Weights of a small transformer language model: untied embeddings, a variant of Muon for these matrices.
MLP neurons of a small language model. Each row is named by its layer, matrix (gate and up: input weights) and neuron, and shows model dimensions 0-127. Each number is 128 + 24 x the weight over its row's rms, rounded and kept within 0 to 255. Numbers have three digits each. A neuron's up and down rows have the sign that makes its largest values positive.
A block is one neuron, or neurons of one layer that tend to fire together. After each block is what it responds to, as a language model described it from the Wikipedia text at the highest values.

L2.gate32:145168179095117125160176145097110095077124103126126103156122166106088114121140121115172146097166095119171152116140109097131159134125114137153148131137124093072132112133147099136111124079155108153104139162172166117162131119068108145119107117128095130146107128169134094117108169112183126124117120122136119172127170168157141103140152101087090159095147129145141116170167130112146105169100
L2.up32:183163152132104134136151146109132142099145143108102111183140115102134082129164164096137137093126127168117153144103136075164175134075104129137120152108124147161176152114144121147118092116160102122091116126144102120132148156158099140133131145129115106106084122177099102139119119106127137077120153165107111098165152135142111114111160135100104133137070132145108146167108111141121130122098
L2.gate134:115103136147121112143155111118101116089109154102130139158109109103099144119144146191142151099160098120160175211116158105103107102097100093169113174133134110100147136133135157161115131122120123132094126170130123104161139112149136127132129101091166141147174142080119107115142071108121099148121153140103121093152151110154108103083115145107113156134139111106173122088119129170160129118107
L2.up134:167078162145097082179107119133138109141063135147144139168186105122075145099124134122136126113078115084164148151159099136146125179126124077146137137118147117138150129070171175142170131129125171138100139115150093128152120133119123112129105136131114144123106117082162140133087085093144127104145137147136101121136154095135150104149125140139144131115153122140144113139108098129108129104134
L2.gate213:129140126096160118158147148139118094151120139135120112103135138124102085118082141100120138081114100134088119165158154107152097125166163132094130164110148134127139123123118158160125139163151129138120120153087149088082164114116142139123109147117135112123170102142077088144137140115109188150134141135131131142191128095133141134111126115124119143151130126121112109136125119157136093084108
L2.up213:119139123139070120104133099095146077164119111132156153109124162117096133074141115158118125129127125108160102154134095139148126166123137047103127133122144146128159153101112119134164057113120125121127157147123132149097136122122107106149110091148128159121120144143152125125117129105110151123160083091114129124128184116098147129122122138142137117084080118143121131148115091171126118161151
L2.gate243:173120151088108133101110137112154156113105123087141067155115108110168123133100133095186186111111133129126112101131137118115151121144095140130101124134131145079083128146107128141098133113111129091171123156138118120139137143107119117145130141145073116127064107119112119130148136130167141152144102114130111116127132150164137141139119103144120175113145130181115157152160117114157075119164
L2.up243:167122154083094131138114105132159120118153140123098129129142146154122152153099139152145132128087144131147130077135097117128118157139118163159106141100103167122117142162101147124101119150139072123154117104108100141166135099123083121114156133162139157170115091127074107117175088154131108092135092158117098125117133128103140159177144102116109143144159143177119071108168127097135118158134
L2.gate375:118135140111064108127123160088079153120126135154124120164131119123175131146133115147109097140112145096154129121079124076125114117133120154143087109130148104143091147114146180123128119103146113098108133142097122148165105152099126132141103177112160121136158100088108126132121130150142080122120143168170093084139166138112134111126166127145124108137133099119115155179179106113144108160071
L2.up375:109167132107097135143149171124074112106105145127103114174111117143129096145134125142130131120091128162136125160182136097091129101147174062148117134134191150116103131177097119112101116121098109107136135166176144123124137130145114139134084123106162140129113138138156120121153163116131109167130166172137130146129121131103124164096147124158143119107131098165139096147138134133169110188173
L2.gate425:144151149134104099163097142115127102099144103086107126112100107126131156108128132132144134125157094148119100119118113121119121122101142139135111112122152128134121134152156134120133167088126111168104143128096145127129100143130154140115101154113085104131151077132147157113116107143110167120085107123135144189119159130069140147103128084124115127158128151101147101166145096132134136166119
L2.up425:117105112122096165137143172116147127135128122169155162141141089094087160136094115126137099140117121117170097091163081158141116121075113120101107106143143169094073129127133168157107159127151148093104161115132134158107132149208137105118122119128156144107151089144146123132135119119113127147120145125111138118098145135059086134129121152096154135121097121145124173127103129140120125122191
L2.gate498:099087164119101135182140103110123131144169108149126126143134132124124128125160147121115133130111121125142161155158121111130144098100128166132102136134154103123134146106138102119123132103123177137122126095087117154127128128122129085100159153083160091084153137137102175105148153132120126098129142138165117138092104131147148112153119108152093137177085117190130159075147156125151113166121
L2.up498:160106152173085157147153092102114097108132116141105124119102111111152117137099113160111090107120152088148122122072143113125145130112096129103173172159124119150120145156086137114123123136111141148117132174120123155099131136140119136153159127129137127170158091125089126147135128114146145105153113166124128109119151172143150150130168131161118153185097140138165110146140129135149151106127
L2.gate663:128123135128108106163158157148134144081099130082138123143137155146098126136167136114145117110106146122134121109133124148123145123107103143113111080090136147133124125099124121160135174124134137111114116153121102125149123111110109095155110147133140142139140126148116152143129172095120125136091074149127094143158139104078109120115166121119070102125136115092124142118148117098159175197158
L2.up663:156091109106129115134119166112167108135100118100134091155115103179157132120122138094124069128126123157142104121154110150117147189144117131100150096161131100092145094113130134104139121138154112148092144108099117090100128159140128156098125131149113115131102142148128124079114148134118139149105116119151112107153155107119121108142110123132116131149116136112069124133125129177136111093140
Section headers and word-middle pieces. The opening "==" of Wikipedia section headings at the start of a line (== Biography, ==Track listing), plus interior pieces of split words and names, such as George, Weill, Montreal.

L3.gate74:134106101136086122143108076116144078131110139142159147084125115114175125165152149158146120111125128125137176140136110065135094090191102104099123111136143122152139152143136156108101130155153117117184145170119150144076125147151121105123127101150148063124094095175153108158104136155109119132152143127139112122151150124098107158148113131140116105118155159145143132103100119112129155103147
L3.up74:159158178121133121143171161118114154136093103113119145118144153134143132109151126112175128161093182121161152109161114093182134078100122134145116156125101113140174164117176149147098143133145146117113160097157114133135117117112102133139137149137145068179109150117097119106148096080131154131141147141121137152128111104123104143178143150095140139154151113128095104140148102095139121126083
L3.gate114:141087106146177109097139139152109139112150124129130170128129110065127136083125135158141129151129125128165072122104128090140150128114080157126156111121145135124154108151090059143084158156146099115163154118136162141118099106109104116090166119183108105123164136171152147130116121132136138071115131111145166111129086123137134147130174157116158157112116167103111114115121117127129113070135
L3.up114:151123134163137122150097102140112117130126173140108126161137100124108136096134123111137169178156127135121138118119159130124135166118092118140124125127140142141123138158097141131125118118123108097103158100117152089141092137153107117120084081115134141158115130158117150154135138119107157093142058103142122133142110091113118157148108147116189145143100122157151165123112112097106106139108
L3.gate116:137119135132099126206151101118150144094145148126128103149144139165134127114156126171084171107073135135121135108111116087122138120150113122137158132095134073166120108120110149117113153114129154121120115145093109124167148138127124107138114094125115148126125126137091113145126139120159141102120092147188130107100123146150122117118101126119167148123086127101133143124155125121123131125120
L3.up116:141129102135131121145122166147132123134153111123135148145148137121115104155124145099087116105122128126116110133129096109150191154142155132121166134101137058126097124126132199115148143153158113098150126108130093132141080158108108135115083106118069138130141110125130092095122116096141089123154147143146097112125142123128117120139106120087169081131123102143092108109131139085132117100129
L3.gate513:150122108111128151161134138117099066140111176090108110142116073170137124074163116134096119121127112135114142074122121113163145112109123144154103098127104099119135160141164134116137136060142118149090140106151131168109117131117149092113132117128147123132097129139145126124144123183163143104122108129162129124156167130119127146154099125128168105129171084137113206086168122121123108127101
L3.up513:166155088143115097134101134082132124111150140150147146121142129157089103106158150190086152108138111138148142120132138098157110116142158141132132140135142108154125124140150157113138139141142095134128176098129161081108109159145193142160119125104128149115128109093104150144146121139158150150093101126108082158148152166080137155153123132189127180134135123199147156123151105099108100077099
L3.gate518:145150105139185164151134172121154105132137105095140133205139165146134100123132141163141126134157105130115133130120115088147115165116128124123157108098110100110137136091179140123164138127148158139087126118111166116142109167142145114101110141122123185211113134157140173111110083128150137152154152180077105130127096148144137140109161112090130107171147114105110118105096130111164089127119
L3.up518:138142144155120139146094090153123110111132137125156126137110115144141131116130131111119114133136111148144139153137128129153151134122163126103207145093100102154137129132116112115098097149179117116135166116081129137136085178157209150141122123149094131073112130115108101125132122138105133072166141129125096090122146136143116062127096114145094059127150117145113136110113120127139114103089
L3.gate830:125117142139127125100108113130078146146111147076165139127106104173128120090115125101133106111120135121158092116124127139170136115111153135174130135166119126093102116112140179107109154132112106109145108147134162084114122131146136190143119094141126092142120124187165160149116161144094154137122142115164074150146140141094109158135109123126152144131116124142167143123138104111126121127075
L3.up830:081142109136095104155131113158132144154152138115093104137093094142135113147164112144097165132147154126126137132125075127146165159102136145115165141133118174135159143138158160149125130118152145118152163158180162113198136125111126153137128115138096122123112101182140142203122137166097126093107169154158094127117082135140133109119122142096157117144137117195138148110151149090146115115074
L3.gate889:129131151116120109107126107120120125111096098158175143118142118112153148135160110134101133172161139092139112094160114121143169148077118155136154115160113086139128132167113098119131131108109084134151146100142107106132126128129091101122160130161109137151139115134123160167158128116149146101147112093096090122085128132110135180135124147128117094125136102155111151128158118127137074100130
L3.up889:124142123171137110145114097180130084104115173111152125140148123122101131098143146117115120144100115120119108138111167126208134125113132129139169130121100133201180134144164104127098131105160124160156151117136100135152118089133131172123117154132141143124125152139113131140188070121143128141162140125185108130112104129126133166146116120153091108165138135120110105136135109148163100151134
L3.gate923:115121155142080126142098127155140105142114140097120135115140116126119090132118163073098129142117129126118118143094133088170166121173106161137125133129150142148137111137106158110162158092156121118119136122146147089161142103145082121127149181136098158133132145134157175121128110103116146125126165126173123131139104154088133130151116128128124109083163156129126152105159135144202164138106
L3.up923:092153132132164139140092150123146164100134118153144140154122094111092142121088130176123144149129159132178112107131091092156104128166111115160097154133123098159139152130158118123163151117105116131072157114124094154125116140118141168155159121103093099135169093137149153129105135145109113124148103115148158112136157146154132140155126137128161123156198163132131127129118139159109113105149
Section heading ends. Closing == or === marks of wiki section headings such as Club career, Film, Life, and line breaks ending paragraphs before a new section.

L5.gate19:136123106150103110152174158135105126113123083135112151112098104124124138110126128148130171104083168080101128141124106113120121134080116124132116134153097129155151135128113169138150123112137089135103115150141164115105121125126146140112144151093103191176160143128112088147137126100108128135147124131192100119131145085107081129132123148118145139153130081145110157162134118140136091136119
L5.up19:077098097124113106116128149091114123141115107116108146101125092155078110166079114208113126131148125177182111093160135129071090133090125164127126129152151128108136111113146129139106156089127127116110137136121135106141147159167137148086105143059131132163141097174090126121122140128178121142134131128126084101137176112126135140154087137118122163116132090136093096092122120122163124140124
Section heading openers. Opening == or === of Wikipedia section headings after a blank line (== History ==, ===Italy===), plus line breaks and verb stems like appear(ed), follow(ed).

L3.gate136:131160069138141140119120169147143161096132139179083134124113140127096117178134083147130162129102115165103142109111100167159091125123102142112138138135093149148135120120117121094116108104115121133138137127102129095140107110142091125115113107194088140136117178149118131133107129122166137139154073135091103169120121137152133092072144128147127160130137099089135146127152103140167125112156
L3.up136:105136090098157144112139098134168114132089205130128138161134144110142137164102160144099118142156122104103097123106109120110124172157144139118129125109103118123139096148078126156149134141111138121169092168053122120147125112146121149135134124139150158129149158101118175093131124121171147148140121144140149132130203115096117104145093135136145122134117129122099125101114166134108121137114
L3.gate226:128127147135125164126114115099127131151105123120120144105154138134121120102132146127155098121135100136130132149147106120114107120120126100118157092067138136160118121113119130118160102171173171179147116131100116129179145148081128108156082095155101144137100143088164113167167122120127122139168120168141165123110140135137103092079135118132108140122120085119139124095131150095125093128121
L3.up226:117152158136150149118122107118152095163139119125126156105141139158097108125113148141154123116109168142147151153121111130135076153150106150117156093115140118120121078109100157132146149113144132095098146108128126140160134148154083098076103106175156154122103121124144135176154122120149137125101142153121117127097145136163105052073138137134144138105078124127129148081114134113145083116075
L3.gate365:161171127123187130140145161140146136154131147100125150131144182114138131128148106109124120144143065108159119152156123124129156114161125136086128104108086175088099118121121110145152143109132154133125138124120112105138162149128104142123132183080133145150114140147103098084127133140130151148134151201130148178127137147108089112104135089099133115118131133126089112131094119151166156126133
L3.up365:128123099168121166142133147102122106183177092110157157090117175147121132127105127157100114062102106102114098124131116139139085107175152109144148142100166106139117117148124162091156112159144163116123114158107129103133146108174156131110090111175119147128137146111122194151125124098134103124091124144125136114118168131117151123144133168150110175117109159137144122139133096161105115139128
L3.gate412:065144149147149084124085121081131137161131114107131135162141129170117161133109157167142092141120128150121138119115129119113090099141153150083139137127143153150119124156138114153144137108153127102100133144157153133165119111096144127102163136188093128128119144116143102174134151099145135108100120172109108116144131096096125132085145136123110152098115103123121132112133117067136121151103
L3.up412:102146138150146106126124163074152140142109117145134135073125135106132102096100164145095072168117122139146092113129135152120100117108142144089117108144086129134134103104117106161104104102119122174153120110132129134142129098143144077136164154139152133122141136135104105138141116182166157133115091130139147133104123111197119123132083117144108114102102119112097113124168134148139152128159
L3.gate468:134097100155098098148180166114145109135109104141111106153147106123124154154170097151138117096149120156116155102135081115082090165144102120092114146181111141140121113160140142111166106126111153080145162132152134117125123153117096113121125098197153114136151120172133103090133118138118150081158119132107143106101153119129133119128066098130137164115100092093138132124107119154163153143128
L3.up468:126148135133145124117111122132142157168139101085121106115103170111125155137142159162152124088111144085121143079104101141106133164127117095097120158117127164112093123104123101126104092057106148134117113133113140134102097105134116113104106127155142156181148105114138093125134093147131118124151149130115135127136123098143129138154133134124090122096112123151110129147118085126119098078190
L3.gate502:138118120152140078109163142117148130144110144161116130123133122133131112148127149157061174177100089177105108142148149134097121112115150106125134131107143096135214148137095144119105106144139140167133132163197122122133105090095096113129155092102114102128165136157121142110146140124123136140160150109164098105096144107113127112144127110139101078108116148167124109107118131135160162146178
L3.up502:116170120150150149076102156152132116170162154123116116160158111148093095153108172140135104172116137149105132117071151158119120105160131153144117176127110158122095106097120135144112149108148105115141117152135147145128133176123147181120078152159180140131141153131151136141133102124126146116105137099095148091153114117128158083130114151175085122164165112108100101126122156141125124108163
L3.gate603:128176078095104125119135135123137116147100133138117134177154128111154150114126165112153099131126110087093138111118139049123102093129141117137127107162124160110122155125142095160148116115137122117141116114152104123123113092116135156084146154167136141112143151128105136146119131135138134117097119150140143121121177125144180123138102138125116138108134131154116122139156110083128135079124
L3.up603:118146145179179145104160183118117173145098114121156107103068133085137124133140115177161117109150079142176131135133105096105137161163155115124112083121141123152075118125097135114114140129169177107118135144133120123148155119111110172091147148115111144111105091113125088142185121120105144084149151127134114130094133111130123178118117091082150135117137151089140101146113149124137114100154
L3.gate927:128119116143107090131156158151176151147172126119076102116131177108098159124106085165161160163098120111132131128108150103108137108189146135093118090102141087152153139092123164146130138141129154148146141120100095082154149141113124123124124140110091117171148128135142162142138106145122140153152166209123137148157124093110148100130154096122124147140120150099096081116105116084128144127133
L3.up927:129111147121120070132120088174170110107112149124092112136144110153126152136118119119129138148105142167180159125164141135131153082180124160132124122102102107110132116115160097134113174175164162116159112114122121125173125149098125113127126142127118103088131109128176185190151114143159131113142131123121147121141134140128170085161124160136119119116132118112139136135167105086137111108135
En dash in ranges. En dashes in year, season and page ranges, often fused with the next digit, as in 1864–1882, 2017–18, 1301–1310; also mid-word pieces like diff-ic-ult, Ch-in-ese.

L5.gate124:148125182140156130133127144157125079135132099071102141110093172149131126107158116112150099127141072126110099141134127133160183127106132121095149126150110166088135117124140126115131140143102140149143116143073136122108145115147136133071149131161137097110094133127150130120091139115148145140106106118168115168137155137138143119136104140108162119101081132179147141170077107135115151157136
L5.up124:153122137123107155144160103085137086103095094124119110164098123143096117133143120114108150102113142154114118110093159136166115160098086211119119097140084132142127151134116132151128154119169115118115151137176104127135119138102156100156115127158149132129171127129160164109146144105142132088168132158129145105176166057140127093159132109104127143169111137079146170140181119133145137143130
Dashed numbers and table cells. Digits and dashes in number-dense lists: match scores like 2-1 or 0–2, ISBN digit groups after a hyphen, and pipes or semicolons between stats.

L3.gate69:116100089109103144141125173114106107143168130152122103151166090114139151111124123100174167120140118146126131159098100114115121141134112150104144105159080128151137127148145128078178171118103122167142176147150161103118112163110143111130139176121107104124082160148118107157128118137164105166172126117125158128165146096134157063139148099106132135153108124167130119122123129180180126124175
L3.up69:102141147145134088113132125176141137143147110112128111120136090116100117121106150119168172147127123152116120135166154116159103137186085152078135117153105095136136124199146133113133161126122124170150144116140141092130130155113115077160144166082108150143131114126161110128165110147164153179134131166095136128145142111116207124116090124112115135126164097155116140072177123189142098140133
L3.gate72:121122114122167157144109148161101110126130101103083161139197183145131107126147159149158139086090148136123084162135121115100124129106168135122149154116178120116152108123101104137108099132167169174093102128131124116117177120141134140128119148139132099142136122116146128170152076136126131096175101133142124124128189148100171134134102102134085140125166161165094107154132130142095104118155
L3.up72:115173091122121111111134146155177094135144117134093126109177167111094150102147123127150128161100138141142169120136148111144082155109139086155177098115159093126114100116111156151108121115148165134145050136149123165141119124118092132117095117146153121136121131122105146175160163185127138121164102089121150176132170154134155162112136142115134158164119123137143096148074118120115097140130
L3.gate124:156130092108116147105113130136155142084142126148120128141151077072148130130116112121155122160138150113125128141147150129105154120129098074142141103186143089136127129165154148121147133087140142131097131160167133152134136123147116080107069146123109124100167128084087086154137130107132134147174163115113104119122138056172136134147144163106141182142123140144128110140126137154124109136118
L3.up124:138136083148137121108123127152137129090093187147100131127149127152112123138107133139130150132136158107159114113128150091116153109112105134165159111111124128103127111084162122144137161130129130100092146111137089157116156122154167066132096125111125136136134178170099139149171148118147170141122113157103142164101167119104107134101146103105192148148097131148137108105153162127108098137105
L3.gate247:098147120144179114151122103149096098084126151117117146137125074119127139129134122160159128067130099141115121146125140133139165127131124142141171106171127149146141111073112146125136147116156111152110127177120139135107150127125100143139127138165112182142122135138089158150121135136164070126135107145088136161118155134103128138098156079128142157148146148157115126094130092121151129128111
L3.up247:125128107124094124090107118123117122125102103095143095118140092170106082128101136139126198112108100145133106123120149116112140075115082145106122139115136168140141135083133156123079123124105151169138143104160109156140121099141102147108082131184102106148120135145137149159111119162138078139150119135142110081127160107121193095124152101153172135130113094078107169123150151130128152109139
L3.gate293:147125140101107124105135146108154109151148119139095084146134117159118072119115159187105154117107117143132086123131165171152125110076114128135117170124131129129149155065141112124153145118091115134116166122133149114110122131139136107131111129134145098124149108155149170149121162101172148107094147151130131124132152114094129088155159080126080159063173116147118199144132137184153149119142
L3.up293:111117110119135085133144102151142145109166116102093126111132145074116102141116155156099159120084145145124138115150137156122113075169122116145085183183125158099145151157146151096134105106120189147141135118148117122099125123169106128123108120171130140096111116119109117086129175137135122139132102144106163119139125143094107109106158138100117125130132142203111118112118154105132140152173
L3.gate453:124156138106072154123115107181121078135138124080164134149119147128111114111159106142126136075101141183134149128171145151115112126117177122134134167139111105171155090077159107087143140118135117153121091125140131095139071171114142143129100123153096136173158138148093117117131143143127121143135103151125120097115115168144144137122103112141122169098139142151161140141104129158141101101153
L3.up453:109171105133115113110127140200119131085160116093123138129132146125135119139153137141166145092086119125085163118119140125136132126128151100134162113124163108185137060119137076086131151130163132148114159101125148091093101152101115098141129147141117178138133122135120113089119194126108151156166141152156140118118167147146112137127116109110124092122117141162155140142140131134127115166140
L3.gate710:093146150150085128150119098062126128084140124122131132145123143135144052149129111157113123110134148113163108163138152145120151099080135115141121082090145194137138171122115165135133131088138129137095117150173118109115074106171122128105104148145146106148128120098146106105143145134082133161143178130127119137099150123141127131143098139165114119136143114174114142135130119112135149110111
L3.up710:123157142136074101108126134137149097103167100109126120132135117111137121189161069153140135130132126120112114111164172150153113128132128121151136166123115163086128146129114124105119092135142126174119160146134138114148125123135102117164109145167122139130148109124142156116136110139107101151113153114138108102125073112109152092153123134132158134132106127154177115125132137121115107132136
L3.gate904:116093117119098098131135098091150147124159150134142118136111162132091184105144172139164146090118100128112135146179134150155129160122089120118103156140139120134167132110135142123114094107154113112103149119116096115130094148092124163132126142113122095109139124137133162104142111134103128172136122115112135138136145145130128118095152079165141139136093100128198118115117140151121135179098
L3.up904:112124089121118134128173150140116095136156098078109123141144121102086122139143158097118141130137131128092127149125072131134114117133119126093116136160150104108157120119136176117150146146153145154049118136168142114092145133128133158110141098157109160148143152142139139107131109127133131141107101187140127144140141115131105159116178129125148127171127092127111137114156127136132101080164
Wiki section heading markers. Opening == or === markers at the start of a line that begin a new Wikipedia section heading, e.g. ==History==, == Gallery ==, ===Dundee===; also weakly the | at the start of table rows.

L2.gate142:124111111133154153138130153112107128157153163118130102109121118149144147148107143126121111089123094089089136152146144174108134141129201113113088127114176098142115136137076187106124164156126105143088128115125144138118090101125070133150126156141136112114126160115145168170147115108067133177134144147126158128171133102122132158171131141130153128141120153125132147129145126065139104147145
L2.up142:094131148136121108142116085130152134137118134128130178100150124130131131104141135093115136107125161141102123158104137123124111162127138090118102088095139117166098118114105140126144100166134133118138162135081115128123101108157137135103094148135116092118132109180106125115156132089106138097124168161126172113136140139127132160131094155118105144048090143163135163134141087095117100162158
L2.gate276:154127148144083115122125122123113130111194169138140140133145122149141163150141162176110073143140103136126177131095117128120133121169135144142157147158159109163168134135162130122150134124145066119120106138117147107132135100095131078132081121124141149137148126139125154097115124112155171133090117123107163159153138139109136141142085143184139127095114098150127176087126138189122110150097
L2.up276:145138153118112162130109129112096123121116180142121147124118166159112163131132136120102130125169126142131147106130113152155096122115153115123142120166140163135117128119139058098124108136130130122131164132140144091123073154126135139122095092152149078135153105119175159149143149099130065127183165117172090151130134101111133117122138056181121119108102132104142107154132134174089125113141
L2.gate378:134134114129115088125138082150156115106118154169159145157162139138125167164133095096150150142106142155147132120116101079134143136120104137095104073156128119149162140135128162167125139190138095144090124140143119116130130109145133159100101135145121104151114112102134141138119117195115162155137102151101082107128174109113157176171120121133133132151145090166155104128105101135108082114095
L2.up378:129131117151085113132094160097127107159117089126154126165103143144149131129138130064128140152109151149154115108124119094118133133087105106147124137159089160126151082153134180149128111115196121115098123100134141104171141120159090161100120128136149146131135116136160081116149139078103119130110091148111158159151130105114104119128126133159089125142174105119118148135152095173101113116152
L2.gate463:118120099078127113117120106110155146129156123134166148144161121089139101117119130126143133162087144109112130146119152111140131114148096114140100116169084166139136079138106097146127122115135105113114092140143153143118082068136134118118102104142118106187121150142129165178112101118109151107127139144129166087126113121134133105174131149089116129143136104130129160089102150113101090105115
L2.up463:159083146150121084109120111053178097128133134153148132149115088123080101135117106143093112115139159125158120121150118087126153140143158157129135116114162133155137150135151125148137108089169157096123148163121116139112106135137104120153129116112143095124138150123112143121112133115122167127108122171108121126124133114122120171130162114113088169129141147121145158176164107116146115130134
L2.gate523:118105096117140119144104098140092123110089103144120122123183124138103072106129126147156146108144109134120112097155116118143122082097153107110117130121133139106153113125149141156149148184144085127107162103146123117133125137132089095153124109183112173132097100126136117166119137135163138115163146089081101130162144109125146115178111116120162127092183097155126105137141138116089115103105
L2.up523:094111149132130129120103168101148126129060085123132142130169153124132144161094115128110116183104108126146133090083122093167142143165148122182136149145095145146174114076110124152164185120113137103186139152144128126121131116124093160142154092134077120105098129126141120188134117126132128122130118145112130147129155140147121151157143132159152113148109125108111170128127093155113140152167
L2.gate536:122111096139129118093132139140115131107167159092122140152111139116139149135130084155138129116156136106153131113166171135126145116135123107136137117150121096126136164140091186129087126127184122168148067123079140151147154123091122082106138107143123109140163124108138107081135113133121146101103126133111100141114112126147110153160120164156125132116155075181146207128111148086120159127139
L2.up536:115131110138195145131172130129135147151148118113125088118144164162143130113102157116113109125126125116145116108120099137143097098154078122142113105153153106099108113069088112175112135133137151170142153112095119147106146107086125133080127096130136116134108147142112113121130109138134145107149116132091108142132129150134126085142139131108142150127140123138115134155141154130112146119118
L2.gate873:125118090122116103131160069128145153127087128078124159164150182143160118103137124150098127126134095103147125141141118099168166114119146144098154142120138144146133124140147124099124181158113141104099176144132118120096184094104090136155148147107123132142108103133095105136140104165126161144098108170168149158111116146127124139120125142142215094098131150155107128098126131126133148121116
L2.up873:114100094124168122131168072132146143156099154072133150115140144154143159129131104130113107098125130098119120146157138115155147126140140154095175143119152131122149099143166149106149138135122121117101112162160136161071119130143125121125125090081128144146113107164107182097170113104133136154110105148172119127105108147137163191147122129141180110160103143124113161121084098131156162087114
L2.gate974:136108111120140107154129106143145106142125117124094148161210104150184130148131137139112160100128161171132108122120161109175099154140114103122128138141167127126122106180080129175135110121177167119121152138142131131126099146127100123110128144138133080154109145099097144156133109161117130151181119110127100132133144115119121083151121144133126117157135132152110142150129130111133141169132
L2.up974:156160171105140125097119151078124144081145124152127165135149122094134128149111133074174126137153141117147144099115132089193203114136116125118119104123111134092153125137113125147136129157120160147171121125131164099120141133132157129119108114091134113147128137097163124115122127125141207142104129153140128116128123108096090135141142109092159100092113152147198131140186118178148138109135
Heading closing markers. Closing == or === marks ending wiki section headings like ==Early life== or ===Doubles===, plus some hyphens, dashes and quotes mid-text.

L5.gate764:132156115140099111140118116135091075168115176136162133142166159105147130140146142141109167126082112131113125122101135085097189078138136145167130152100110169130112114124162122148104169150121109158092125085179105146136166100141110153148125139114145127135132124137172139115153109137114119133095125089106123110138113137153159136162126169158119129086183140152109145107153127126147128116132
L5.up764:128126132126114133133133139068099103164137121138160090138142122136149112121153095118113093121097153165125121179153120099126134083067127117157146108111105111096106093132172159123158156134102106161086150063097182087144153152082113163131148148123172178130148103132125122137175150129115147137130101125163084109178121129084173107135129147158126103133163118117116149141116143137142144110136
Section heading closers. Closing == or === markers of Wikipedia section headings (== History ==, ==Overview==) and the line break ending a title or paragraph; weaker on name fragments.

L2.gate297:111119122088158122145105169173130138131138110137185125106114096098151138103135104115134119148130103143092126117146177118100144130147142135082123133159125100118118157127098089138136098102103131104151112151138188154161053158119132153155135096091122058130153107121123136112136154131131058155186115120148154126139106139136079141083133148109103154133164152127126120107141145135077153155114
L2.up297:153112119137123173074137133136159103147121148138089114126123067096122088124128114174146092125143139137134129150110184108150092160119111173127128100134112152135119151142104122140093137159117173135139110105087156098094153117120150161139149139125139155126149132133138141132159112172129138079107174100091134145116077140111101117137113165126073135118139129130112099091141137168074143088125
L2.gate348:108129151094142143162094103177131140156086035123144145129134134100136101125112125112113119151137122124091155119133095129077122129116106128150127127115128124107187094109094134130102114121166154131111089125114111116094126108191092102075146126124082161137118104153126098104170120117097129094115077126104152125176116130131148135147142115104153150083079169113092104151113175136151092127119
L2.up348:126153137121169164140069112151144117088146140120107090135138111121136148133114139126135139136136151125115154162118125110154119096122110124191140129098143137153115125149152135098068151153179141118129072163137149124164134118157159114109196108143131150107155122095138115114130115118136110109119109101154116126152152140126143122086087159165114150112088149136085118161154108111148090120098
L2.gate513:109087169105144120137158099163152131118148076077125104141112137101099132124145133107133098145122107132118171096108124120104110122138129115121135125145127109137116128105137148141114104161179115103166121128166120130110116145137141143093137086160142152179114069090160183165119134124129103116145106137104164140177147112150139082117106107082149164063147117133193134132127141154161117107120
L2.up513:120123166118132159122154107130087101142112120094104110122108070170114168153108150109121112167142114159145140125091077140132115112137141109126094118124181139115122146141142107121105111147162144123120120061140104111115157094115125158101128105186126142109088093109136142113144118121101135122148085191139172116123126164119147093105135095133157146126129132139125134129149163129136051130119
L2.gate589:102113093151118161094175174154138170146146111105101079118141108141105113133136088126171110107090108136150123164122124142126116113156139110096146175100104134106109151147122162138109098114134146122140151122127148124182108158070167102119099147106131141168139114137149124124100159089111080107144114190112137130128094103151156124103111122151143112124157100166119157137157132134145120106128
L2.up589:079141103121112158121122119137145134190138124168165135101132136083101155126129123120133118084112106093113142146119093097135085137083111124129135117067149133107134116133131137131151140082126104146129160139153119096105147105107121139155081127156107155138145111156137165141130170144135114140119157159133109135131143147149186183109128092130096122138116153218123120122138150161123142139154
L2.gate660:144116151118120126153163171107101104119163117116125089134078131128112142150121161182126110118135114107165161143109142066127113106142112106155143127143126128106117149085158150167124126141084127104179120095133109134137141112136170144094160165102098113120122099130126158126110147157084117150096137154140135113164137124107126122131161137134159131138087125073144095125161095150145161126139
L2.up660:148144129139153162134130118114154142147125134104162100170088132129122092100124122120175102133112139098117103097125088092121137125085085166168130134118122136090160151097134130144131145170119154094111065103083109107100111129101119142107144116120117090102070098152144141132101151138127121134137150150090149105140175087149128105171151114138165137128085146108134091125148119122107117141129
L2.gate865:163102123064136104118157129128117169102130123114128110138167127114131114089116131091142147124172131113114175078125098125136139128122126119069119095183136126126112117105123148134137098141131167159128136083167159124104132125167158127090122170141152103147125132153115172123182138120152139139156098136138108139141151091140081104137119092124118101134097145145180078105144128129112093105141
L2.up865:150093098057093125126109138114102111134116111118162100152113142141102158124152148102167123154154157094131166141168080102127098128115114128124114134145122170163114073105108149132098116100129126167138128086132132161131075136197107148126088176162123140140138154128126128119152122137130118143145144102136104123131186109107088110092132114140142123099098114098125104140133131115101121115089
L2.gate944:090120138145191100158162083127107139150141132112090113085120119096100137170116104125132117146140109099155126111122080100136145124104122132103160121138136181175160136128154101125123109170130114172156117077111138067139183153122118095118172113164156117123127093122103117151152146101150103128143162145101125108073117137153125130129123132118137100120140113100141149142153094118136140123057
L2.up944:124107092128164142162176171137121162124131151116134103109128182138132094128110141111123115141115143122051113091094142112111103122175143133141147137137114162147152120112130122155118146138128113169118121098104127114138124124102153147116135147092163101112117130106130138156128099127169147163183095133121117110142080117151162139170162110106143089118127117150179195145164133151105081120130
L2.gate980:127081170160136164132115146115102100138118106114169153130151118134117135135136128142085109092169126179109068107125131130142126149174135166098121103148122144171120130150137153145148131086110107125126127129163120146111106073132124185149090132135126141136132107177132152127108081096137119183153137162182123153143122140129155092159122127152123118143138124142103144120133187153085092118129
L2.up980:075092136119129103129115139173099128125132115130158116100099138120148095113135133132108126137151124135142057098134144144164146162150120167084129133185160147158118162153128113145154167138097124137127110106156138165137134139168140144148120178136128125117190103118108156101180114129108125121161087171107164161114120180140122142169141139125110149106145154120137122103121160122117116174142
Football match scores. Score tokens in football match reports, such as the dash in 1–1 or 6–1 and the minute mark ', between goalscorers; weaker on mid-word fragments like st|ru|ctural, re|qu|iring.